{"hidden_size": 384, "num_key_value_heads": 3, "positions": "rope", "tie_word_embeddings": false, "init_std_down": 0.0, "lr_head": 0.00568, "schedule": "wsd", "decay_fraction": 0.584, "max_seq_len": 1024, "train_tokens": 444200000}
MLP neurons of a small language model. Each row is named by its layer, matrix (gate and up: input weights; down: output weights) and neuron, and shows model dimensions 144-239. Each number is 128 + 32 x the weight over its row's rms, rounded and kept within 0 to 255. Numbers have three digits each. A neuron's up and down rows have the sign that makes its largest values positive.
Before each neuron's rows is what it responds to, as a language model described it from the Wikipedia text at the highest values.

Responds to: Mid-word fragments and list colons
L11.gate422:129076193157091120151074126112103088107136102122180098087146111104081111149122145136150139032141166099133135133140140147088121128082176130223151104089142192146136142112063092110182138089090081139116149105108109126193143141141135155155138156160148121071164162092107114131146134063139176143
L11.up422:141108138176169128107165206112180117086124191128122149153116113171161186131120165110108097160141098086174098092125084163058063160075063158175106090187120154147108123134128102170112131112143137174110125126166093128106109150105129142109160106088110131163085132154101138114128166080121089098
L11.down422:167103154181163150142167078126114133117146119181137100105105114137112097107080127072067125102090097143119073083122154118066138090098116146162120156062143156089122083102124063131118167096073093126090134140159190121181080136157124152135142056120151135043135167150127129099093112111103111176

Responds to: Mid-word diacritic letters
L2.gate319:135152151153148108112181167152096143129153119145094165122125107074208134079127114126125110144215100113081200125122185109162153110111116145095135185114138154129162090076133138129152124113174098128146120141163163118161103207167115089135140138130136057145114094162144154142135125194078087103
L2.up319:167144143108139083150122119135166120151129146130174117105149116104153112089153157154139105146157174127072175154131150095123127096169077125147174143168127096097135161160128178165154141125119096111159177179157119139156130158127092103195084138097151089174158128110104113201092123146091061096
L2.down319:169139160182180103122172153137110177158132118147182164084101126079191108136176146170139105154134156117074191138112158102139170131140103145120173128156130139147132108077123116102150118146123081171132118143080162127121089192177097094166098136141128052108097116160159137155152217169114092099

Responds to: Vowel-ending name endings
L2.gate581:116060127103194155176106061108160116147139169128169152167137167040151143119098154182110180127083104119158144103107072119145129113096154080124150142151093120144133123039131115156064064107132100150147171125141173104142118116135138088133138157132204204118161065151108205173071121064124144118
L2.up581:131067132093192181175075090107158118137127155164160134140153182074169149116131142151095141130086130124160145118073061109127147092096128090127108174125120110125082114078122125177056062112160082143163184130176183136145159115139148082151119156120203194135165077152076173199034139080114147137
L2.down581:120099120132167160197105086114120150165144164079163133097099115098158107150123155189099146109118119095095096065094109096112154127125142121150125118137146154167082125119092118126127120105124137131111152119088129118112089163138101121118149127116186116167118158120103167110110188117094149093

Responds to: Mid-word continuation pieces
L8.gate318:126142143106151135113137166158122167070148146111156179079082092123155119122119096131146094065074141104114174133105078162124178169104158139139058145176127104148120073068154093079160111087129144076066129111095149105139123152147091131130150130143111131118183145146133154152115142227098143104
L8.up318:121125166140127205125182108166181127086182180183112153118115162129160145180104157103113143074154199202119064105098149157131140161091123146114095083110102117132106106139140106135149050096192146189089132176081113074126160144086128100111123154112106098110176100097137130095157143141102090065
L8.down318:085123143109106117149081119076147107087147146153118137138154142101155134141116138071104143159149155146152129063054086158136117161101143073136096151152150102106069127105115112114108163138163130158178121127099085179080142112184152129113154156120151096152169098101068110117092158096131175137

Responds to: Word-start consonant clusters
L2.gate229:074129131192150180076092060140115116134128132134050142189143136134084102178143110133133151099114183147136191126093173097208136182123152140118116146072064154119143120148080165126145165099094116128135120127155172165115211079105179126116104134138108168132139109126122160110178125116116139061
L2.up229:093110097188143157072107095089102126139135112181064198215125117099126153143126180133133149079130162109155110161106135124183078152088133150176114132078092207065119110100055108103128197085086116122146116140157140130099176140148132117078128116113175111126106110134094152126179149153152139137
L2.down229:116125092115122177112114107149134103112136133165040166171128152092152128139132139166083174121139173114165159148104144123158079121095117101165147136115104153126146097115044135163138195098075151165138149136144161114052179131097181082058078116120133124098112114122075128086162148102109160108

Responds to: Year final digits
L8.gate198:116147152164120142128167092148155167146108113135072098084069087116115119115174069100127121103098143100066149126129130119158132102093148149095087083082105136130129139059144144180089142127127104131115096118132162141143131065109148158113117078098107174174191147131149108191139119151153071154
L8.up198:133129118140107153081106161155124121140039112133148081138120170166109173175131093098122074124124137106166142098087132140151101110152148108173105125096122164133092089153176111146068116154093134131157188068078120114150106194129123144112137157212154139058105108138139197096194155093101139161
L8.down198:136140128146178149163112127162133196104117132124133190083116095130083142175122100084118164168115120102115093158114138147155163127115084105145082135074082156180128093109129098128085067110166152128123227133086132167063100136255131106130192148126160121118169131179202176156140155126118128143

Responds to: School and institution nouns
L2.gate725:077112122110079161123093131053105078118143154186140182182124130048151122089142094105101138185127217126127153118148106103108156106152139174128186171103156154129164119105112175078155093129135112126126119092097164148107142130105142127102169135154142132138126149173143168134121140089121153173
L2.up725:117079155119114149142188102142138139160159118136123140125181145218114243120153132160074062173141119111095151144128148119170133095095144077083153172114174159153117072156117199121131116175171167171145177078083141153117118133116132185137121119156162134165131123115124158166145113144081128133
L2.down725:092111180165145096129177162208114117155115099074131127120159130212159178127112170136123103175096106109135204088109146082172120149093115114110183112183125132106134083145114176149099146197128147161129143092119101165092160123069057173164126165103184180129116133068151064151147134156107069126

Responds to: Mid-word fragments
L8.gate603:125127090110125082168168077049135128136133144142112104109111131100107147099171139155118142150158126156141093130158130155072085092158078106128105122133086113038140132193087141150159115089157133163104115107113069178125131154119152132155195074143131142105145093146072170147143103168142079116
L8.up603:061175109111100119174115124146039167118084156169102092146122112084092131155143105118134113103185134118123132120126173076177094147146082191137127100128202114134160119101115200119109134109142097157142117073155102131076143117119104104221153080158103131120129169092054173116136129186162138133
L8.down603:156095112111124169120140122085113039147148111133140163148075164078183054120166161090114142169120132103125109055150077135138096146086125130141133124139128102155155126162117135119093155113130191075135143114143158159143090154252116117137114114148125103165110120158166126151160160147155092066

Responds to: Biography prepositions, foreign name pieces
L8.gate160:135065118034118125165174125093179149110126100137073118125174097097165155157143115103098184125138144147114125079163088092132117150111183075175134190000133109061124135133106145134163106191117167160135099155176129157158129126099137169151134081117133124148147111104155166147105177133132113180
L8.up160:137083156115159087124198156152080168127160109084166122120191159125126132167113136078120145083155173128104077120127140081120180105128184148167076120121101160157122161208071123152128071120162163097102124112096104138142090169129169121136097131147098152119071099145136114115158097134117114056
L8.down160:150143156143106082140117172177118152153163113157122142138144096084092125144138128136118160154077143087127155118129082162173110101109142138193114114151111150095149122088164139166156094112107094107113199106109126074143122132135147106063187135147139123124125157092123110085187082135108090102

Responds to: Mid-word subword pieces
L8.gate652:137156054139141155099091115127164158105109080151133158109152077113122136160084169104146070081107092098110085100128125128119110157089110088148160127108146131133104137149144088101108135047148098179191098135102104109124107130146109133143097141146175127105097113086155110111100142185099161076
L8.up652:124100105159107147116151099127121176059105199181086166148122139127079100159107140151114157117087092148133137120103092111158153122116136129106097170107110117111045170151118195110113165111179165182114122107117126107098110136146127141171132109136140105156169134143129187132165135212096141098
L8.down652:077175103126155162112168152129083147122081135105157150169139161094136099076156184133102130142104193094062159125145150081164161112125170162177143191136141122154163105111092150114121159172120096152155138100101173152119162122087078104161070088093127107157082174127135079084132105114085193099

Responds to: Short word-start pieces, mostly "do"
L2.gate282:095159180144149106069113089086146100099133120188112136120205087123116137142138096068121153125143165113098153177127136157170120169085161147190068146121144158096114179110081128094112117104126102167147095101090192143120090129128146121052126112104151159100123070107142185161175148155163131102
L2.up282:125129127146147142095161104141123152103137128144099135143145086123121140116093151072149162183128149114125146160103175117177106145079211103171109100120140167161151163080102118103106133109107087188139060134056204082116103116138148047093102145086130166128077102106144203099175145132148119081
L2.down282:127111127128116104086168130147135134091134118121124116109195079127169152100116150123136139160137171122147165177112170146168150125102171119160078156220166095137204138085129108103106118128145099186133131154100199074087142152157137022116120144143147134125083146071160153082157162149184123089

Responds to: Japanese name word-pieces
L8.gate194:119138143097137164147201059115114110104133159111133092161148107151121153099087055062065164124108140126143136121192119111119144151111183093163154087108199165093093144116128109116141119089130126187145073090114147178142139150160151112132150094126125098167185112176088102135130125114100093136
L8.up194:101140147133057091156126078113164108126110099074146108145075120154170159144105053078127136082082112111149067123160150167125113133114223127147163136101165116139118154118123137108121117118162099193180122109107153158166127113128156118175132091157169107145114106132145145117053128101103179144
L8.down194:161118106093093145151138105192144080125128097128085148149129144065140173156120106103089129128128128133128081174049142103116147194128163090124166176104148133123104141115064115155081065116146189163106179151146110165162086135127183125139133154149143086128099138137115155074093163137133107137

Responds to: Year final digit
L2.gate675:086119124192144180160138150109133120133105170180084145138092049136107127107122080097186140154081096059155119152107145116109130119119223126152126125088194127186098114109094156151113076166085131122116115103104172203177140099168128108126140093136117125096108119161078136136137140163079099108
L2.up675:117148152173105172107146075142119145113086098130097120041116158071132183068092135092131161127111146122136165183123141078175079125069162136158134096121114128090098116119124179138103113174096181123082162138136191131099136133111140184140072118152132159115181197107143088126158109122103133190
L2.down675:086136132179091147088167078167093153138114117130070162082134126099097161117131157091133132157141132125099144203147126103145114124118106139150119105113108141067104066100150181167111142171088159133106135084111145140119142149038162132127085127115186177178141156119089181132123122134136159159